MLP neurons of a small language model. Each row is named by its layer, matrix (up: input weights) and neuron, and shows model dimensions 16-207. Each number is 128 + 32 x the weight over its row's rms, rounded and kept within 0 to 255. Numbers have three digits each.
After each neuron's rows, "fires on" lists the tokens most often at its 100 highest values on Wikipedia text that the model never trained on. A number after a token or word is its count.

L10.up312:092089119100074180089150085225162094136146077141106114187145144117166127154119118094076137125209083089130103108131135086164119159146114071144130092147110128150076114130104146124060118091161127134135141161098158170158092144133096118118150117129117119083123097090069083106142194115043090107127096126170160203100169138088126129087120166152122102145155138164093060139187155107085089182162104162129127143116119084142099130195131096118137082172155094141076157165149160129143138102167140082178101140170202082136142138080125138099111134093160117178159088176113156136115130139134144116
fires on: " of" 24, " to" 15, "r" 8, " in" 6, " May" 5

L3.up568:093100131117152130092134134117171128132135119123130152156094193137167061200133156119094153106123141130126103187153127088172079159119153147142155101119145096091116108129151164135129072097085150122187120127139155137255115152147196129109161121060183145138175156204125089151125138138111104109165123170178104120104129153151103125117123147084122086127123108138091116170084160101184119100196119091104069137118129121158153192164174140171080107133087157147125129091147142112146153098121073132150076102097155115121146116152126140183162126080119086155101195131093090131135183173127121089
fires on: " and" 53, " or" 37, " &" 9

L3.up559:087082124075131154062164136162206154100123097110104110130160134160114102111158146126118147087125136143096120141145092128166095080133146059139092103164132151086114135108129124234125123186095172097126137172102138137142099111158159104161095134095104126133104085063110077161117091209104146133121161084119105122101159199136087129234108117146209143110092073143141128171148125125078128079189139121159099140143094105139190155123142099140111127146131170133174143134101103075167144139097122084139128194112153120168112141135155105165140120122140144128134117199066121156085167099189106096
fires on: "\"" 80, ")" 13

L6.up464:144132109120134108128088163148099078116092167098079132111101189130116134187107077167151095067143122118151121105131164078115126106147190105104139086081142096101164147183137110182140120085112125090125066162126139131133142143121167136103129147188129090102179196120121123067095110136108047120179115145173115145123175097130097122132099171144138102177160097140091207164138181156161144130154140141138145046102122179184109192104091111164102129103123120162151172107146111109094118079146158129109140044136139146119156172139089098103093107126166191183147122081088119101175144147183116085
fires on: " and" 18, "qu" 10, "cal" 9, " or" 9, "stic" 7, "ge" 6

L11.up197:147128142128180107153125122102185105149087089125146116135140087150073128163149100056074147132188137103139097099108123109133152074124147077101120231126202129149142132141148135130102097151061102134115141139149115107153127074144158148131137100065174108119191146140152138129120104132144116114127149107108103185133093099136117099131063128145165118145146173117193099152187148123145082109167069107107105135108189161094119119132147077189090117135140071149201165176075078123085139159166096110094107109150160135194106127108080158114100128098145108110126168145171130099088121130161130142
fires on: " and" 21, "d" 14, "ed" 10, "ia" 4, " States" 4

L9.up109:118140100161114128144159144107082113204108149120113121131115093054161155106182140085179122117125110124079088150126143100100178092178126091101098143115074105157078164128136132182080159128122130141140202108128184128119084084165101150158105119151139079101151137081119133102121163129158151144100207101118110095075079123132133159073126197140107116092105115152182114164114122091139149097152149122149177145214149113114053102141111089158079175105108037111144101168114129154138142164134067083131233152145089100127055143115118107166099147117167104123163126144129166137109115160120136100
fires on: " a" 44, " an" 24, " is" 10, " was" 5, " of" 4

L6.up328:125081173055109102095124157147081140177135122081140139150184109107189174148141089125125165114136108128190048135124110120056154162141145155127076128166079061167154100078142164141143176096121086109163164089098078166072102075062162172100086133124147147085117195096117125132137113135124148141113109129100171074155110139168074117112089116158117153153049117184136064172163106136140170127122147181144143095094154100156115187217137083137104117117099132108152090097124151153091136098089158124148139144201156137176146161124141149174162142122101157139166120139146120119129134101092082159
fires on: "s" 45, "." 10, "r" 4, "n" 4, " |" 4

L14.up548:135194158155120168123181142201113085139175141170169113154089093158155188079088222067147128158133108110158098138146124080115166084113117077165153104128142167172127097145081108175116127116158146157116149150100168093138121160126118061211123126095122086179159161095121137125140150140121136080102102103168116188068161105122123146112118161186155151144159078125161102120141138097073155159153094074119132189144089149164120173191118093144118068099116109136124162192165054162131131100093157079123111165152130154048126094138093104116153114152154142142145045086119146094151139121126125141
fires on: " in" 23, " to" 16, " about" 10, " for" 5, " of" 5

L13.up294:106137131128090156134124155113123149185128187119176122123133120068131129138127115141064176122134163154140194103099211130076089100183173142110127073126133099144106103099141053130088187119176131111092116058122113137121109164175091157166073157109145102103138142098117111182130139117127128107111147050147139107154086111127121103077129207098044085131129172126138152152097140142091187097135140073088182135194143112107125117128090065153082156175171088153122207155123172129115130077181106071139162094125132094120142133126162153080150121167142104134110150106192139120121083163098104132
fires on: " a" 26, " an" 15, "," 10, "n" 6, " Spanish" 4

L4.up177:048108151083151132092131128145176144094168106090129132124166133134153145131109085152133126095131154164134131104114121136198125086139162111161107119168094165126118124087176145149090136163138180099141115162109125153195103109136166067117099110130065141157111117058123082135106093195085174161145158066136124063073156158133104162213110116103149144125160110112151126157135151114072146122168175131174119098125093101143160137087091099166162122106126155135176077159099128150142116096136090139151137177065120170217132180108137136143151078146168142156146116240092131121124167117158105114
fires on: "\"" 93, "=" 7

L14.up527:133123147086110148130160122133146131128115116166153062105134144144133158164103156141153140083103066182156135166086156130230133091124153049169085095145100122212078139192102089136127130130105116125121108070113115077130147114131175125091080095146072125139078137145110158085153110125118111164123186156127122065156116083140141121129148129153087121120086127125102105174173036167087153136152126101152120138169129142110104161124160112120089158141205114150133084156087154121102098102148111102111134116095106116162137145100141091181109146138098113067118132246150090087090168087160143159
fires on: "-" 33, ":" 16, " of" 9, " States" 5, " United" 4

L6.up28:174156162128156156038090084131132164139080154132121155133145122087173081188128127119119124112168050135077077099151108120092105134096121107099126075072154085109106120127147199053141145078056124149140100106103164147151120115168142108099137127150111114105110144220107103099162153153192084157169141107144084154122133101090185158115125115139094129129137127151123103185086144142127120112155181125129085160069153152107189113174158159135119136153075120113119109095135090101131142148116156133188070102069160143171170172198137127153147167154124126148134152132100148116111147148130159128
fires on: " to" 28, " and" 17, " or" 8, " home" 6

L4.up7:103085130098178128081092129134126122138094091174110090145146165155113108157084186107136138137127164112046145096089109183130122117097090086154110090202122098093128020121142153166131112132134199145123091179100102206097103075126144130141125133104073089127079092082113132111143077139184103131064120118136157115080100134118124151124189077123139107101118133100156110125134133140056135123154160125170107113122095123182159136067074111167118113170123194156157127172108137177135146124097126140117127108152159134167129142146098164092149114147098171120197091121146114089119190136182108184
fires on: ")" 57, "\n" 15, "\"" 9, " (" 8, " |" 4

L12.up88:140134128104142195139155141100184068208126155150129142123159098089132146084098118151084098144109134161128103165149114124127144129097182058063194093219122159149102121123166149116130151157107093095152112123137125082124106114107169051105140174119123115177108107122128141128102164108102170128083162154105093096154090140115047139127184125069121109110140112133100117160143110145162130125143071124162136146096161160149178113082145099097132132173095114137144142176104082057072094119150092094082110118113133081142077098104117203158137111154146136131102084184178094141141145124131132112
fires on: "," 56, " for" 8

L12.up425:060108152156143160065146102133148105165143096163101120118075157212111119050115064123109155118139149098118109162089067192111213144117096140171090160128116157124146176152126104142150156135102143133111134073158097114165126133081162116116115076123146105203163135126100156124088199134173167104114086199166074141149149122094121131192121139068070133148154127128161154169130114131129134174124065139157111160142085101165125152124150141117088164122149200116091086129128131088136106151087083131138135065093082086093116158108144122092087132090173122120076179169109114093107122123096172130
fires on: "=" 26, " a" 9, " as" 7, "\n\n" 7, ":" 6

L13.up308:105180088156140126149141128104168118171078111120130123130160191111118120132189058025070145165167101089091183140104111144161124125133109141140136139038076119098136173158110137175146152146098111171116139092168197088146127078150087147136145099125198155113136103050135144118151133166159100094107136122139112158199139108142155051058090120139116104148170171145113069134107102102151096119183142102105112097109136146147080109190167112131175125134146140143157105136112088086213143121172106094104092147129128112117149140091090122184155119147105159099166105180132171120098115181100176095
fires on: "," 21, "d" 13, "ing" 11, "  " 7, "ed" 5, "bl" 5

L8.up519:102138166131099225203115137123095186153131150112135142119142087109140094150109087134108101170198120117125093136162161161106179148143115112137140062152182150060115113142111118101028109122133084145140057121171125111099151127101149069107154136133133171138077137142080118138133118100116084093090133140137110137142090115101139120108110120096073157126076156100146128122093121097150161111116133136142095124168147113123168135140111113121108142140107139093068142110070120149163164158162125212149137216142143104114155187085121162184138086132126143122147126120138126131096157134206084114
fires on: "s" 39, "es" 6, "ns" 6, "e" 5, " footballer" 5, "ist" 4

L4.up494:156128143193128120112121124165133077172103149148105139153227093097134130150145083146118095135116113108075131152164149091128132124158126143181127128149144158157100141154173124126085166127169076123160115125149190120146082143103106115110123187109129064125157175093117146158113077080112145167116152103130162043155130119094040120147132085167094127143062137130156098225128112194137123167078131155091137084140139123140137137139086103166112121084125128160191158149108103130082125124127075117154166177132135100201087097099077130108201161097074135076134098145160109083122135103146140095
fires on: " which" 41, "," 21, " have" 4, " also" 4

L9.up185:190127124054077056123169132138171134148107184140100110128131094121200118098151109067134182118108153102102089166108176148135084148106123071121140144123127139105193110161111150163081149106119067122181115131137133091095117149124151089153126143070200167119200131154110074133162150132099141145117145156157065112153121234135165116099152193135144093124101192099123079164108154066160084143152062114087117176087167125170094162154119163102121149136103098076132140168142109087115124115102106158102137044146141139138108102171144117093115140175115104130085178082161122175135147141135108129
fires on: " to" 33, " in" 12, " of" 9, " from" 6, " into" 6, " than" 5

L4.up124:127099094145147130088129150153203158151172114159125117125091115145152140145142142108120105090108187110170120140112088107111154160117173083128132141172132119073173070083125107135166132162085149129091170143104148107067110173160141133090092116094118149089168083143146081107154155146150153142120117165159127115120131209143099153180157154129096154123144189123121068112168184161080158059137091058140115163158126153179173122116204159125121141116148163099178140117116094178111155147129094101087152127137164017086119103151084097121129152140087200131113132138057138128142182087102095117
fires on: " by" 19, "," 17, "t" 15, "er" 4, ")" 4

L4.up215:186090134110165121088111097071207175125129139094150106111147121106131155128105092147146128101152167215113135110154021092157110144077128169134130134130169106166150115107169175183083156133138067091156075203120108068102108135127122100100149107124122138181150123142168165101095170151122167122118164144160138122113144139112152154131112103095166111119128060178120075044069103152129143182105100091099147154118155101148115106104102145136135113132085130173143121117066107111095117107136103115180128077194079126145108196163210114150109128066142141135123099170196096188123138152149119087
fires on: "a" 45, " I" 9, "ira" 5, "y" 4

L14.up308:100121122178079216130169115120140114162144172100142140142069177135079158138115138077135150151096193099093183128154137133114174146158102081174134058159112106109076122163167166128133116105137111184012061149137109108131153157170101158122126164142131151138096126083127110137138122038120111122135087188093154103146139147148143115120119139105113140170126161170145117087061105105065170086195085114100169060182119171103119144110137142123117113100127092115069176188100134150145110095113116061083120089139146084120104151169095152167149132168115091080122127103108144182126121165143140101
fires on: " (" 38, " was" 22, " a" 10, "," 9, "C" 5

L2.up546:130146143136164135160152168124158092143209108118156145127135140089137150108093142110138130154123098158071089067134174055114218144076134145138172149172089125104130111077116120151111183134128178136139103128102113160133096136141162131083085107170164166079162135112167168159139158091120088160149138116125113195194116146111133117084031159158122166144141179100109111161090074120089084134093142144161137076119125148119152148079134124119141123122096170179105151100139100086139158110168061139097067124134099141082103091130100099187162125203108100109137061123082125210124104078109127140
fires on: ":" 57, " •" 16, " bo" 6, "-" 6, " Total" 4

L6.up199:179109098133106124102166137148140120165155147122132142132108128066170078136142124113113127111109120126126099141144126086177100125136134184095123120063108181118072121135078172112123127113167007131155132200102114110113130144090138128111095146145174169092170133132120099115176135119118112105152131193105120095077149218119097153141145156102128158135159165092093090092107169120172180147145117129116164175093118121066121095141189122147090111165090127128136102111129150128138102187070044170113112116039215140088105110161146066082156091138100111119158047161074155090127147156141068141
fires on: " than" 19, " of" 15, " or" 13, " to" 13, " called" 6

L9.up157:089109069103099136084105056141119123099132136103128141105153104119150207195106106106112125108130116080123149150097126096157120133095154107121130186171171133091135154149149109142178158052051118224152092115099088133165122094196096106110166110135088157111223164155124129128126147160108119116095051161159078176087138117166092094171125158115168176124152124143112121089125154096089133109079113156124115155134157128164072114156163148125133132155120121094118173184145152123068132152094140077138086103054184084103149136107148107073147082153128175163193114169095121143067112137109111122
fires on: " of" 21, " and" 18, " who" 9, " in" 7, " as" 6, " to" 6

L8.up215:134191086109098102122155127109115124087189098160163075149108157138069133118130103087143088129094109126129173225097116126072158085141097144160171127100146104076152155081142121119134117115108117088140168097156068114095049129098163153069090144170178158188110118157125096118136125122102166142087164118173124118155166131137116170104170118160126134085155111180087119128160141137177171120164198123065139142128124152115112172110103052145175115111094076124112151204058089141074132188095112072146080148095156129116171071140123131090120116120112138109076132131193167147132092143092109102
fires on: " of" 36, "s" 10, "ing" 9, " War" 8, "d" 4, " and" 4

L3.up207:134092150123179201118137102127196150152127149141116177135152175043111107112113148155168132103131163116117201179087094109145180105129145140160107132094189084078142130064139123159115114119119137161136125182107180164172143063116121076124127128099129081176112134117095098132151137149125041111156173146097056183132152146116181140110081164069187088174111078131123164079148156122135151098118130143111081138157116164162086096126096124115120129172136089127127125168102108154123109089147139105127130032142098110096156114135175113066119109125166066181131102077198142120085172176137108126
fires on: " and" 27, "," 26, " (" 16, "^" 7, ";" 5, "|" 5

L11.up378:126140126153161105141113052101159100104159086103129135104139139184151157047120131077116083088178175098150154136136155083140123169082129178128145159124124139167171166110166182148103086111128155150124094157190099116103078128123176112163093111109173134105120077087130093125129140098119136097102080097101081140181157145120083064153089114093120178126108189133199145141120119075088145166149030137164119054115109121132148150135107133113092119071151074078195175177149140092146135128157123124155141119172086080127130192131108166091062096149105156147126157143161189156095162091110180157
fires on: " to" 34, " \"" 18, "-" 13, "pp" 5

L14.up526:132155123192158113138144124134105093107124089162158081092097166091116125157165197142155090155121076171106127213137134178115112169139114115145112050108156088117161163099116088107109139122123135150161126144161141131134091180142124195082165140111211116147195151164084126085085152074095088134090165145155113104139154152139127161108099091149110187167135124105118040168141038152122135144091106140055124140141156145147142144107198152138185101069110083115132116196086181121086114171071080094142121128088176098145127140160097156103112092120132131063110093155151155136114182174150095154
fires on: " be" 23, " is" 10, " of" 10, "ly" 8, " than" 6, "s" 5

L7.up96:154168088179106111152152143126105088092141124146124171133118116141117128144050119151146090180069152095122130130099150071133131102082155084171180138128110163121145080131084134059101142127132149121157129147137155120092097137168168080170103131151162109144199118121088154099094156174140146057128177154131118164163088132094095153179093159125078068148137138117150139130104177105115139141111090204132156148104169157170127125177164073106139122061099098092155130213160144161137152115070125074147098142139110156099098131136080074163175118153061128138151124098070185089129091134136116153
fires on: "=" 37, " in" 13, " for" 8, " No" 8, " under" 7, "L" 5

L2.up433:175091049160124124147115137154140134113090096071111160100087159145137178206140109084127140146128103141134112122191154084124169100112139085131110101157103149056083176144123125141167085166116082093149156154150123156099149120191173154116143139067144069166108126117162108146082089175136143141090148079090170103091075128144085123124143128100104111136129133159168110128145125115089126107184124080163073157165094120126158138184120115150143129160161157159189130149180147157117143105155093115211116195131148171149136100147095133117146147111186126160154078139123161147107114052170099148
fires on: "\"" 90, "”" 6, "$" 4

L9.up562:158128135126119146159137110107101123197070124135105121105126122111142166178172124182092149189158138155083085146154117131082150181136176049072055107157096124179184173103153102145139130144144153131114140136157084041128148108116141110223087083134136140150082120121144086101126168136135150103070144119118151127142125135085055127129160117079071155155122139124132109210135082142131120080125138120127143157107182087173090159186113125130118115161050120109188162109089127076119122172126191125102162111165084148078140120180143140149157101100149086103161127129090120118110054101112174148
fires on: " |" 45, "," 21, "″" 9, ":" 5, " –" 4, " —" 4

L4.up252:095093157064091146135082160170159070165086181105098138147194161153139130101087087144111141118156082161118163146095077067123162152108119148085111088150178119073156107155064113117095115141106077132151089163159161185144123117095090126190089137183111128130092133096102151122150096128131110109114101101110086057120097133162084143133131149124181206136097138120091105118191174062065162110110118151106133138191078141133143141089135171172124110148141150139045109088140188126158147156159119169140115141054107112112130146080161125091138083092086085189141159158165159143164180138153106148
fires on: "s" 52, " relay" 6, "es" 6, "aut" 5, "an" 4

L5.up379:163147132111136142101153133156125132086214124135193100167126088130146183124106128167090150140152062113155098148138106098110144188100145102140092155120188093114149086146113154152077101070086142105119091182186103103118065093064139212117088145152123084160124177130121057155109134149102162161126121110088149122077160144191079144106108121080141156129131106143123202079129177123146119112141143103155120105183126115174159141146136134084099118142142087114246115125141139103100157165126148133123096186078057165153134133116142096114146095209093093173142124130147118127169179110116132118
fires on: " an" 55, " An" 17, " Bro" 6, " impr" 6, "An" 4, ";" 4

L8.up405:145133088145142118189108147048091186098084126113101062059099183158114162142161107115166146117140118103188146126084130113129151153137137102177146153145161090125088149158110173125149101167094122122108134093114106156164107114098120110175115183142158182167143154120104085136129079107178090096128149140171124161164187113103138122118146160170136134122212138174097118081090125087107157139109094144090079101115081095150099127128137140082106189105144108142147184110111157091089124081131146152118143047091113133128139064127143086161117112088105099078150169097129099151181101091171152122
fires on: "=" 40, "di" 9, " |" 7, "ign" 6, "ti" 4

L4.up24:148134140085120144096099135126093151161117111146083168064111135096113132113120169103148124107103115102127096154120081102150084054099191159091131114075155141164122180110099124125138124129131170134167145128107176112164125110139096089122114144187137146133126164133105043117093132114191171137197201174137117114094196110151126173122102143152182142156117152158196134054151186111102091081164130135121089151084131088117144130123145207134106103151144156134107113122113146110111130138171136122176118109136146193104112161122149074072141117118142100131188177157175103117062107100150120072
fires on: " and" 38, "," 25, "ert" 4, " in" 4

L3.up208:090066140128165168099095139123130098189168105177169140160057113145106068084103116161100130051124128135152072037143141132066142080129116136144124093149131107133126139112099143186139156149110146121128153112133066114143177092125091152134118105105147216179123108088152190071105151131091132115120135166157164118125155117155164124118211095111126133129123152177129140058111193083145136124081155135129124123127130114106102114116157106207131131144108130148078128158120130165136137106108129099142185100158088092066141154179051102078104155139120129193077168045122096152071146167112114151
fires on: "B" 22, "T" 19, "FI" 12, "U" 7, "New" 5, "A" 4

L9.up3:117139112092166074134115084155159131112104076144180061130048122154120108114116130111171079186071067146167143187103089131068136096179156130164085136136100128115091132114119121076123122116148131112103124108172125112150092080068102173140154167101135136152128163126093106108186147102127149108099121160160129113171149162134116064182082133191148158138112140111146120168065077123114173190117200113112223145088080105131162159138130116060138154143035102095103117185130132120126127139107128130101097168105174045124122129094190106123135129111150042140176159086117115102115124102087082102
fires on: " was" 21, "s" 17, "h" 12, " were" 8, " is" 8, " be" 7

L14.up347:165117101115138153124165116111170126137104142106149102136190156139155132136109067058122121177089135112078124152145132104083090140100100043089170120085127145240136074178130135109181100126142098153108090124136146133115109140117154086103104086163139158120110161176163197109098129177164132104085144094116166139190146104142129130200196122103102144093103172132051137094130103118080132126115122141155111155118145142141100167124104087165097119098096120105125120168110131139071119110135206124071145135090170058118154115154132093140180121146115112083082108189140179101118158122091185078
fires on: "," 25, " (" 24, " of" 8, " United" 7, "C" 5

L4.up450:138132094127156106124153117132205085075148045144091131124106143152096163120095203158125156138161083105173116137159136179108090105139141088111100129211144084113109149172091134179116149165115124113186170101084107119187187124120142098131144146087116128165140104142104196100116142137182122120118062160114123152125150131133196133102150136082120131088106159156143106110181218096113141165081131165067085113126149178120106140114118120187121147074077110106151127143162160149130165044097111056108124129126065127111117161156106102169147098128168108152097158075148109186126142140158113119
fires on: "I" 25, "E" 18, "U" 16, "O" 14, "T" 9, "in" 6

L13.up550:143117120117137130137126116131159164160084162128084135096135112152140087133090094102160148139098223156159139129104181081149122111131104079167170144189129127159167135156117123146075162161135124132169072126116144089130085168124117093090122113092165090129092155143123108159126124135060147122136142166131168140053169119112149143128189166130074127142109121106139131163080098086105052065114128133119116202125083175155087202152163134102122115105048145102177143179093102199098130106120143137085103125169073160132134128172136120121124116068056153180122109153080200101039146142190151155
fires on: " of" 34, ":" 15, " the" 13, " in" 12, "to" 5

L11.up96:118110136146086114137122039169115148093112123109143126146083159107118166126127105133143078070146151171144192113151146099145118110137154087169087148137192140144124188117185099154152118038066113188103095165112133180124162080172074139154148072133114131093164081121092137114100132093153163115114100103157128164101159079146106101165152112204184163110172147121097138173131121164087150132045195181112154156113123184077133113146161113097148074146120127163133207170128156128084129147100125102150133143043175074118087122068135144140159122140143183141185094168108166115069135157141124119
fires on: " and" 19, " of" 17, " in" 14, " with" 6, " for" 6, " to" 5

L5.up471:132086106143122087117176122132152096094116129106153108120151118126182118126173152110097123157186115147122099094127120117097149122159147136153069117069143156063161135107126127063162119120084122104105135146166121132149173120130139108095086180159168090141091098117126141106140120035114090145195143106108193122115124158154213085082071135153166224119169160118090161083081131127082148120061071173155218150163158150124106141117096093139139149124105124086174152113075127158121118119115114125127141135102135085166220091083095133095088130172146073145110123148172119144192188099121150140
fires on: ")" 25, " Center" 12, "}" 12, " (" 8, "{" 5

L9.up171:163107150159085175137113145132106077075109113120094111078084119158135118112079093055090110144114142159084159098138083089110190150088153174166136171090125059101149149100071144094106113112102199123165124155111099120127117112131133160159117136096192144098126094084065130166082167146091136080105115131161074129143080149170108103131156182078097114148127112154138113096144099078104087158142152137166151103062180104154145144093141166130091123126165104128123145106149141115163090153153115091130131099162121109211169193159075211124098092141135163144158153147140097122098089084137158123
fires on: " to" 21, "'" 18, " \"" 8, "I" 6, "t" 6, " have" 4

L8.up83:073146134115167162151170123121126137145152135145080108133209158117113124078176142147125108117192136107131089126084131127102164109180139168121131155156140135126128151126209174159133103129152118125102129151077104159089068105117151094153068114148106137141149143158107127086168077073059129121155074107122148089111139127121165201136155112134131127100186164136183065101058063103107125156114163140133166130071151132166108111094145145078137106173109153110129119093133138155180157144145091130108110071134153060110191087074113068166093129123148140172220132113108184158100192101145118132
fires on: "-" 28, " |" 23, "|" 6

L14.up334:148159059089177124100092123025160103156080153151073092088149102157099122107113155138081172133143204140179157142098130136101096094094154138073162143169157161193126137110157232121188135174165167143150177119113101173136099093129087117101112128132119071098179129161114124098160195077098147133112117165120106085173168114123074113145133107106111111177087174120130090067158158100149115111140125079119135072039121136119182138084113080098093120136135113141106148102099148149090146156145074148108108114192159144177141141094121095121148149115127080140151119141143126159139138175170121127
fires on: "," 92

L19.up583:121114160123132159117125096085118161135030141149138144111136078093046108121136103160129106111120065128106160089202119117155117176148099134072143160122137152117220112096181161149154181113156165184124122158125161132135156147112155120139139111126140165190083154137132112119149086102096127132123120113110049111106180163127096113099116169146065115165133174128063126127200134101080101098157092147147100162144182163062094107142138096161099139138102048169196069128147105132123164125064086154112180182160170175129134173115096106122091186116156131074123098101115112087144146128109102093
fires on: " Th" 16, " Mo" 11, " do" 10, " mo" 9, "do" 5, "e" 5

L2.up610:114106178072206159140126172090109175114168115161115140137143139170117154094139170145128141169128104135199089129180131073218171177088133149092102152182119085080162090039067129150106120174137131113129128150197107108153148126149153113148138086185110115113178157132177145131158201070121078103162114147130140165114140107165156094109093160075182127128098098122148118204110158109111133117113120156158116075101108178145117077118132115125141128137138136129127086142135184102123148128117150171128106120129146181098101079098073103153163085145136107158130108130146127125154037125102061116
fires on: " •" 14, ":" 11, " Born" 8, " Date" 7, " Release" 6, " =" 6

L4.up520:138097122134156155090103148179102123145172100131115082155140136115135178142147141118139127125156000134101165124123060142170124142133104172111142126094153050105139148105149176085092103093129146064107117129123134062108092131085115141172059135137175160120159125151079113138206092156146149126104094112096142031101130147162065089169116186111113093104052100138141082111164147104105108126117120129116130110166116132174101080131165124164123153099138146107170146146126150105157126185180133123110170146124098159065129119172206147131141061155107101095152117108156126113107139067183086075
fires on: " an" 43, " explo" 14, " ob" 11, " any" 10

L2.up625:133099106136154191112125207152178163110125148095105198071064179083102154210100178109170116122121128082167088166099102123165167095138122174139122059075145088101138169141109141137125144131126135116157128164114132098145150131168115123103146181072126084109173210208110092124086170113133054174194157177122095137148198117165159167166117140105168132108181095150107119096155116138169162118178116110127113124145154122171112115132104158103126123115081110164125078107109143073143151101157144115152120034122121132123121150114136156073120132105152126127162160103104122109164140128114081134
fires on: " and" 77, "," 20

L6.up608:075128098127104098161158163139114102124117071081141105133181117125128166165146121171122135143144061098117160121105117141081160108132160131121098195155182116098134133025166131163092146060112117133094121188158036138091087102094099106075111125139157190157127143111167136179128125160108104104125125133147171084123153095149127167181155113171183167126174134116128132099088144132153160139116138154125112120142129123177151068089091063168203139145142089147096080144095154104127167102131116164141089117114161131149132083129078133104151153077129089166177120177130163120177190116071127098
fires on: " |" 33, "-" 16, "e" 7, "n" 5

L13.up370:162090107087101142118145137121200068156151171095128108205152080126122166029138105100113114128088086092145137161126200127139104069111199074169086098171100138138072120158135141097130143136098135121181097179151145143137125086125163111140109162097131109084156149131147095140154117139137114108156150127131119161123158154136097170135148095142115136161125106131191119112082116168069120090124154134079118162100093138129151157089102132099102146186169141056145127223107103153114089107165065076100138105129173114106166148122035161139135128104094137181125119117178131063157169152163075108
fires on: "-" 24, " and" 19, "," 18, " its" 11, " b" 4

L6.up539:157146158168188150076131109125108132130141153094148079088126135165138104130153172139078116136137102139125164119100111154139164134176175125121045164126114110073144150109117101111137120095144105082120152161119108063138132104116120108129070134172183100107120146141119168142157119123151139064144135148179156066116073104114171141107210117130095162138110130097124066114130102176125162182105155124073138207141125122097160122131157095204088177136123153131087147057147076169075128117136110151124099176167166138200171096118096100094070073225132125117130149164107142125132140121149095110
fires on: "{" 24, " medal" 16, " place" 9, " m" 5, " Bronze" 4, "}" 4

L9.up356:173172171103169144085095127154122097121150151152159127179150146127071227133057082115095082104122111149151131075115117092160128132162130128144095173156088124127105148159132124072206168163148127142118093135091049085109124148147133103138150139204108125131074106202089151102130148132135144106128149138122150143170195149118176109153129099103150124138155153132097130155135138145135165105148107159142080086107135102147131137169126110092181136133064069148130184084080063166076138086091083147120188113116115127165144181099167101128136175158126088208118158104160099150167120122150122088
fires on: "B" 16, "il" 10, " on" 8, "g" 7, " Bi" 5, " syn" 5

L11.up95:132177111120157102121103097083100125130117097104031126156102138184107155142156102097157101119159121091163094140148112074137129129111087093128197121127124090131111170153159116110153141163124155082140173080122119082107109140128114119131124130097140166126180141110155098155096089094153088098122099167142058137140136054142159139132180112130137184148169123172129109131179125079164078120144060091155097152078072126154119157174129117126143185064247129161190112180133127112091082121144083099079174100119130138144096134165117135066127151152083108130169157170077107124096149134119149072
fires on: "ti" 65, "=" 19

L13.up460:084075168146177111143142091133061109151125184066063090101161095190156115109098105077086164158088154111066176116167120157170149124122131138140076125102122148104155141141114136158124131081138138151129144119114175145109101133134159101177057130114143162167198147151066136103094154121123188137156095101142087104144137126156129127088114161093152132201108147160136106192116146108137047102126127099168178120125190079154146142188100112076102163191107203108136159116142105121161079196107119172062171107137147106121138154100138138114120144126149159121097145140120178117123123129134112110
fires on: " as" 31, "," 11, " a" 9, " to" 7, " was" 5, " it" 5

L19.up401:159143109122161148101132093151154152111136085122077128166074114189139159136102103156129163168117087076136113179160125169161135108133137106093077085134104083162122055131127191126109115062153181092089095114185148136179087123121106181141094098156109066125134124099058120142126129145147097180117073126158164098108169152078089104133106156114121096151083174117124162141119133105101122095090180157160223115144131126209121144160168187120116156114090149150117127132143192088148101101108073113124139180121094126124163138175205121141128078199100078171157145109174122108127146102133120128
fires on: " an" 97

L19.up6:123142114143133154146114157069152168137110182125079134148119096127132143156083121151196124076178109119130164162110140106100079119138147169130157147114085167030146153180130137057155112094166147207110126091136086103098179065141096095111101159167159098154095142117162083168120149120168163132085096106158096098139101129085131081158144175162140133118165128152091118156097150054101124120065111140141086129104155159144135057105128099187090103126119101167222115117120067159210172145110139181120132140162148136103177142211099134163104106166188125107143128180154129114070128141127122109
fires on: "'" 16, " Th" 13, " Har" 9, " He" 8, " mo" 7, " Sa" 6

L8.up221:063147140094134081084102165180103174114153073150097142148127126161133117097125088143170144173119124162174112133165161084116117125116110163122091101167156116111121168056167170169161120151148067126191120174153130107112076164162115140169070109186133121141151110101149075166149130135098162067096093131107115103135117140145099153205069135169131092144126116159127078119119104153097122143154161102182102110101075129145120169182114106105138092186098191090137125113138079145128140120155158101109173162133104079129131176185147121150146098134188192176154189164096154150128124133164102097
fires on: " =" 16, " not" 14, "=" 14, "-" 11, "s" 9, " |" 4